Weights of a small GPT-style language model, trained from scratch on English Wikipedia.
Size: 10 layers, width 256, 4 heads of 64, vocabulary 2048, 5.61M parameters.
Architecture: rotary positions, no biases in attention or MLP, tied embeddings.
Training: a variant of Adam for these matrices, 13538 steps.
MLP neurons of a small language model. Each row is named by its layer, matrix (gate and up: input weights) and neuron, and shows model dimensions 48-143. Each number is 500 + 50 x the weight over its row's rms, rounded and kept within 0 to 999. Numbers have three digits each. A neuron's up and down rows have the sign that makes its largest values positive.
After each neuron's rows, "fires on" lists the tokens most often at its 100 highest values on Wikipedia text that the model never trained on. A number after a token or word is its count.

L3.gate271:474508488550491458553589426493538416418545512554542550469501432528463556518510451560496531587435543480477480572540522524442485575496540564491447525520494517501558513507517529549470587483468439453508454407534473426574483620424509391524455530470476574585507511494453447509470504402546476464
L3.up271:486502565478521519513474497609580443465617469484545540661557425557549554505546581474545533537431520541524481484570547511470541481551481485486335623475500507510457430553580547465459531510525466489597482537573510514452540562515495508461486410485465494565471471417470460574549486500529513486
fires on: " cons" 19, " col" 19, " sur" 17, "erv" 12, " fac" 8, " includ" 7

L4.gate295:514486503479577507567443594515333557544569501457482529508459493502504513437493565514524488594450453509461555637417543429485556573420586407536395555540564441469471462560409485484491483468498488486409462494573449488581459532609430470505436388528539522422441461478510578519482526555455430576
L4.up295:485414517474506487506466465550565474532538421460483499444522536459479509517424526392425495565496523485548432563445500490460444443307583494383560497478485488466414506483617530548597491433476517474556488547565581515509483538531451501413569469467520384478451491550450513500479527544601495560
fires on: "ig" 31, "og" 12, "1" 12, "ad" 6, "r" 6, "e" 5

L7.gate176:553514579495506564593491526520454580438435626397558492411469490482493503528466515540473572463517532516569543494506519463513490511471544481521549475510503514466465477507522482436528503481517356556508610512509541544533591510595550513412520538601484568596452537494493482488492466506498496521
L7.up176:421459571617584547537537535524491465488426543523466414442523538455523495537551563510523492422376613487531421443569491509562477541494507516410534495482495506481532426420555550536563500584495569539539460508502445519547447530527494447505534441523512532392558575576496529455575431494424427510
fires on: "," 88, ")," 11

L7.gate75:490431446549520413534622443397428565480448475570578521470515542531579407566484521528477537420464539575495455506536431485465541481539532429514553526558514422451457464512498533562446497385536521423419483467457472460461522539511518590507535366568424486456500501449491449422543598474609429481
L7.up75:486510580450469418567488531475573517468523527585537471495498472481523471489401541559499471600423555522482557433475493517552585508474528549513565537487490411493485497627483484434509567541420480465465525524502443547458496489430532550523645538540524456526454530310421460453612501488505494520
fires on: " final" 14, "ud" 13, "im" 9, " comm" 8, " vis" 7

L7.gate245:495540484551535528454476483490488558470443538420424449509489566453465520461512497510555563467574468479461536469517528379390548545458458437465470497569532482530528568517402419466473526504434487468482473448465483542450474473489477547485555502479417425570515409525500453519422558469455557496
L7.up245:577399475525481536530452347534551543534474474562577438473553533432501566446416450562550451446529516414473460473470420532440527553422510472522570555484476507461393491540465527506537434544513470477455500524472514502532521499401459480500467448473470497543540393510499507577492423478512554536
fires on: "er" 18, "ra" 17, "res" 14, " w" 10, "ron" 7, "ree" 5

L3.gate25:478463434535446445421481486461520505429480463489515533514545539477654535598544526597523546463470470494487510539547460530564579411497537497506506494517526395480561477435617560508435488487488423491478553490519581513538454498452427451527480472545495543483496525465466499430506505555489515383
L3.up25:528555506479525423516500527461525592427418376507521482512520572525505540502471548474492345453362529610464589496435531551515612509595404485520515455470525546476562515454473481548523550543483458508561486603450452487559489414489480543555519441550591444509508465461571533538426594514515526471
fires on: "sh" 20, "el" 19, "let" 10, "s" 7, "der" 6, "ash" 6

L4.gate198:374585516386559562498382478454436503462521478529477460477555549563439536422492478512584485452472548453551575436450519451464453561472470455462464474568550466448526636477525463606461566381460373421467496546508496471471506531466467513494478508492546491628568603549566519470434429460523525455
L4.up198:469602431562475532469486405566510390559458434500445509514501579533425475490505418456496469497498429546452575494608577485501611524550469516453465425492519492552540504530455429517635534530496508545575517370533436453476413431544439497524520583478602472440551479461506461582497478463434458507
fires on: "ant" 19, "ree" 13, "al" 12, "ent" 8, "ron" 7, "ul" 6

L7.gate117:546535494567567491463517524465491516564483529661409484448492474508520550559450397584534419495466568470542460510522385473511516515534508485397567477498462463401533428453545541474426489438515478513456505445556546459468416475361616413486466514543513477534527518517518528478491521460539542508
L7.up117:554449468453585443493415509455519510470541456530517484479518470495541532511506517560513407433461505593469534589519450506569521466513522538505541605537501555499533486585503583407490533544458430502459532553513482517593554459398480457469492545565559484484440469515562539544488425595500463451
fires on: "s" 34, "es" 15, "ons" 9

L3.gate287:550401609526510498446519508512421519482454489550592427527490476510505551438584465413497533507491466562456482518452547517613632438482602506489497550583522385517544461522551495527513457370577528531432550486581486525532474445479424532503510505529549465428447514575497585443636486478463466475
L3.up287:472404483466550479473521503439486500585525474598479535469476450515421552511443489484480413472534493509447499423567500452496500573518441452471521553524485422537544529495498553467460413488550466564479547599576449515530372506568434505531411472458548490435416408542495566651484495537506552495
fires on: "e" 55, "ent" 13, "en" 9, "ac" 5

L4.gate110:432450537453575381564510522504478530487531542423532556458486543496492487498512542374562421513521589502527537484439458519565537573488503486502477500561558465615471535535492524549448547443560482547504566489590485510435533561414556489517531492589440506545508537469495481536536511450399591480
L4.up110:441537423451634458456507549419458492486451526467485498508465457542437435481462497500514582451495562514499590570554514395575479501593408519501486429572485598529500484517458512643472446586511424536522446440504419576495439497419603458558473543495496439552441548546469384420401479541504560434
fires on: "g" 25, "ok" 12, "ang" 10, "ong" 9, "ar" 8

L4.gate129:410465503517477514533498560575478457534502595501518554419561589592494453508569510530519494449552502456484519463520427487544383527461467570441500489646538501428480513474464564492475522437484478451464567478502467563487495580537442472449388465527501436582497521468493558506420533514532457471
L4.up129:498472485487420507598479438513529447477467501564504549484516484530489518407510580527497564468508514568467507640506488387565445554538453441502549431467491491501523509578431512604536573508546500501564504436498549399539537417444460565497465485497465544363509453512419506513511550549462495489
fires on: "al" 23, "ul" 11, "r" 10, "il" 8, "ri" 8, "ant" 7

L3.gate296:486529545548518501434566460519521471523482495478497485566508562399487542513578439540523503482443514482518577590429496507555506464463499554497481475520489412519479538500507553477562381507433434578512569507519599485444531539526432448532580472568589381526429563446452471542475542544561428570
L3.up296:516554518395483505526539464450410548480513515557491438487521625441512473511499534514616500495451527419536536502426546479452504492471562485547503498556539527423502452562499541482525482542485457457526505495349490485507455570533510545488494487498553393522434562485495449631565453478533499512
fires on: "o" 43, "on" 16, "im" 11, "ress" 7, "un" 6, "ri" 6

L7.gate38:542417529513431495540493576491441456471558486588488457549531506444486458539501405515542556438385521529541523471462480552546560524498463506588538496568528412475444462466450462531462492514517455569553410581494557571393532510462448598478549537490512509434494497470389475462502499431485522538
L7.up38:640533517515432563526534511529457499458472481645421544559414543489526459539564457506508448516506445512587504502534510407448559477455484568566538543465497516356575456474451479538465558521462480462500515465482520528426557540511532517481530478466502493511518468532449521527457479547448462576
fires on: "im" 19, "ra" 17, "ri" 9, "iz" 6, "3" 5, "ub" 4

L3.gate170:535456482516551522514531503409569506474496400551480461508480417534616491572457401496503502555462547558565475496463450501479524404537564556582445507537575558539452479493477578495514481477461466459517521474550433463405507469378518522418431387478539444576430589449435543474436530476511528474
L3.up170:478422508478532403454479518491498499428450550527451474626461543383491500510493499484485483526600539531600439495519583461514531484500530626583538553508495599469463482534502504471467562557543504478524460560515518530509562548470500581487482452579506444496512533525610464471454550533497621535
fires on: "ure" 19, "u" 17, "s" 11, "way" 8, "ours" 6

L4.gate51:513496548468557431585444454450480497524536489540485477488618460565498531429508546557521427455610589502563511522563513441525553526520530466512585467522551513587511469411471518528500523525592540518410614473545491522515416479536442548519468558532546485427504463591476424501538454466471406630
L4.up51:492436432455490499494522533556496464461540629523482470547506458482471528447523484528473536469468501448480455499456442539552498535595582574491574513471471471503475459494507522464501476513516479409541506405520488518573422500449497462367499602451466528545505553473528553406462499385408527490
fires on: "9" 18, "\n\n" 12, "ur" 8, "\"" 7, ")\n\n" 6, "1" 6

L7.gate95:566476424390392474498393498476481509464511417511526473581550568546555445514499512479517508538458470517569459593509426375427511482482507578417488528557510573532473448563569490534425553490520525434590414410462420505475528509525459461473527520424504480513501466538465352467471516395495516527
L7.up95:482489465434440514474432507509480438472460523426515419504400511431474501515390570604589460512487535424525496442521498571509587561540500511466498445475478557509478503466471566539470446499457404424492521457488528436495516538403569499379605545472413424462458430553530430514491509425508424481
fires on: "ra" 20, " cons" 17, " ra" 13, " occ" 7, "v" 6

L3.gate158:569513513494599507517477500398506471556511511435499461526460524595573495468499464404498409447571482619415506492493470476548569526494480456494457542604541466448464586489470395499486544401469496432470537392416421464535493594452548525495473486483493525448503598465453480494504445542525553560
L3.up158:468544560498524529405468501437594395495522479495370495534523501590566437568507540503554475418469486550488485449430504448495552588495518443564436406561561528492481534443409506449412564444510502532451521348476443513489526453483537460559509530533533503482493559429478513438505468588393570431
fires on: "ord" 20, "all" 18, "ind" 15, "ith" 12, "ast" 9, "ath" 8

L3.gate129:412507530511469489469437434497423522501547503430538491500418477524497410469532595500472457536577519516467578432516466384536505479401605513518473531568503550501481607600351513555476566483547551380534514446458577419519532547434480510550485473547509522481518594509491530482516530525553470541
L3.up129:502406562459512526439532497516430458500569556502470523508420351531570563447528545484522503521494452566506600475483501482482393479433541492524463477450521562551427441533522541589562549564524523511547481508425574531460542520485498548458474558421550444455573521474467523388510490405461514539
fires on: " year" 36, "th" 19, " election" 11, " Year" 5

L7.gate213:475528563517506459526582500438484530506499420608479503528563424475507553504491393572565481584532550498406628557476464604527494494539532440491482540559592474505549540486508433546511510492468650509475474467492415486467494593499522498490556550561464487479524426494444457429570562535512482565
L7.up213:496485501507506442471541476463514533519552473528447595478419511592484481446502459443519443436472501413508570629470542482471553510564541580504439503450523493562541419512576448472540538536442505536431444514541603578404482530468520457415494466448483499485483519489475533561534519420495556483
fires on: "i" 51, "y" 19, "ag" 6, "ir" 5, "r" 4

L7.gate259:591562468527346488570477460531475455350418493478420596524497592540498454558545508559498522430472501455518504472433491381579488540444526493622538414556560452449524594473469429472543523490543521497523473497492473528483403522537520526406587538465547529555439406491452509555566471462524534547
L7.up259:388398573527487507586491505572456509570407466534500566466546596554429561496533517549435547621494494484416463534446495490425570541431433524397535428439493584472467460536548426570431509498503474563475474581460532571505510405497536553477497421446553569471512472518475454485454558440507536518
fires on: " an" 75, " An" 23

L7.gate197:581451528497651436453537432461408565485517577560609557501459420515489479518414486414495502513526560524584548465526469528550536511505593535562470556544579426534518511463493450507526487489509425536520548518404417512463463512480501496494458431473567604558579472508489534501537461475527508543
L7.up197:597555463504516496530562503502510512545575481507425456502448517471561630610469424462396489428424539426462411507525506476558551435490486584463564473470480470539452443545497554540575541628586485522481442505559437432512440526469528487560518532537590500457527452524537506486589471460520471520
fires on: "ac" 40, "is" 13, "et" 9, "as" 6

L3.gate114:562531526503398505517509530428571376460462539501484434491519501579520573499531457509493497417475540531498425512571434456529443509437548553504451543597507476491478519442515551489533424441479534438476484510389563555485503525420512460492510547519443503588501522508509504490434507591541469598
L3.up114:476437506478503608389435393468522518374422471582570556507503504432413396519513535529511526537568503469563529401545502558494433475546554513584515471544548576466538530576463510480509531505526481517564435510474460532430512445423565527521514460530453497554527526563456621550434489533447579576
fires on: "ter" 21, "l" 20, "te" 18, "ar" 6, "are" 5

L7.gate161:369465471410444481476531469483442496513537536444566452520455552526536456600585540492529425526504459525552465508372421448550463430498507422568497473543583568412596511555420385485519486494488506511465534459489449559464516494495506483469505435561501521519443558465484401507435452473493507452
L7.up161:470473501513492414540416476542472376500447516521505487457474534600580500556580460496475474425461397528548520508423585482560532465493443478605544405445521518515462461521405472608485470552472372542530525520501468455435549441491612475478555515432467523521492538536449410510410405544508471452
fires on: " —" 30, "ang" 15, "|---|---" 9, "g" 9, "it" 6

L3.gate74:528600521514518518546527501400446486555512473586498505491458518504521529418493433583522494495458496559536533570532523549485463587557533519438415530488490456413460432426530616525508368483507403545446535506491560441486556468372511517478488502517482544501553510467405554560451490572582502481
L3.up74:450573495469483470533435503548459428513431453470507551391446499598534543477569480530545492470504577527560493478408487410499483467542457623428543495483499531456403592509445423517565451496491390530503596467458480503499526535409507481544502593489454413456508509568454487479491566517480552536
fires on: "ac" 25, "P" 23, "p" 23, "ics" 7, "es" 4

L3.gate45:537472482528534504493442466476489445444494413467463516460448528517520409512553474545468511464540512538570556438580469514548610450544413467498463445507525537488504557476402464477611549425522459441462480501498433505467426542432487547509526493462516503516466577500460406573432555518508453511
L3.up45:611430487470550590470475428455538390496488420520467575549425436538539487477545459549485603516511464520501488506553438545509511509583370487526460542501533532509455471530465421517566521396492453478506706508520435454432499527463479511507469418489579430490542559517432540530455598421522474513
fires on: " re" 24, " ab" 21, " then" 9, "elf" 6, " Re" 6

L4.gate75:369482507566521509538508439498592517508471510489586474470506503555401452474542536462612467581523483504438487433397471486503553557428589387525515547531530439501533478512521549469510512422470597579454597468469544534465459504479496591465506519544527587498543478571511481476516534455384533443
L4.up75:486419526495535505513500500565567511510521465573556462422506440530515518450517563518431470446527393517545471416449514473511516556457473421587435439541462514484522426454500512496485530485610457544432504472504513537398501481525508563470556533485472407495432530504449430508441525512545484421
fires on: " " 37, "s" 11, "ut" 9, "e" 7, "en" 6, "te" 4

L7.gate93:527504517466461534504492443435502519387421515499477643497498509455525418487488570449441545553421455491552522497458449537525572509443510464632475427480528496558535547530430502425557454478513571527518501537545533568445545454492556544553557476424423495570370490442485428509626561521382547498
L7.up93:535476585471584407412477578492481466444567484511486423525522582470471497511489496496595447374469561516485487527534477575519499528574416526412536501465450531464603526474540615545431516549525507517508531516554523477584466537476435441490499461476562502511529586539592534531511432509484452494
fires on: " and" 35, "," 22, "ong" 6, "al" 6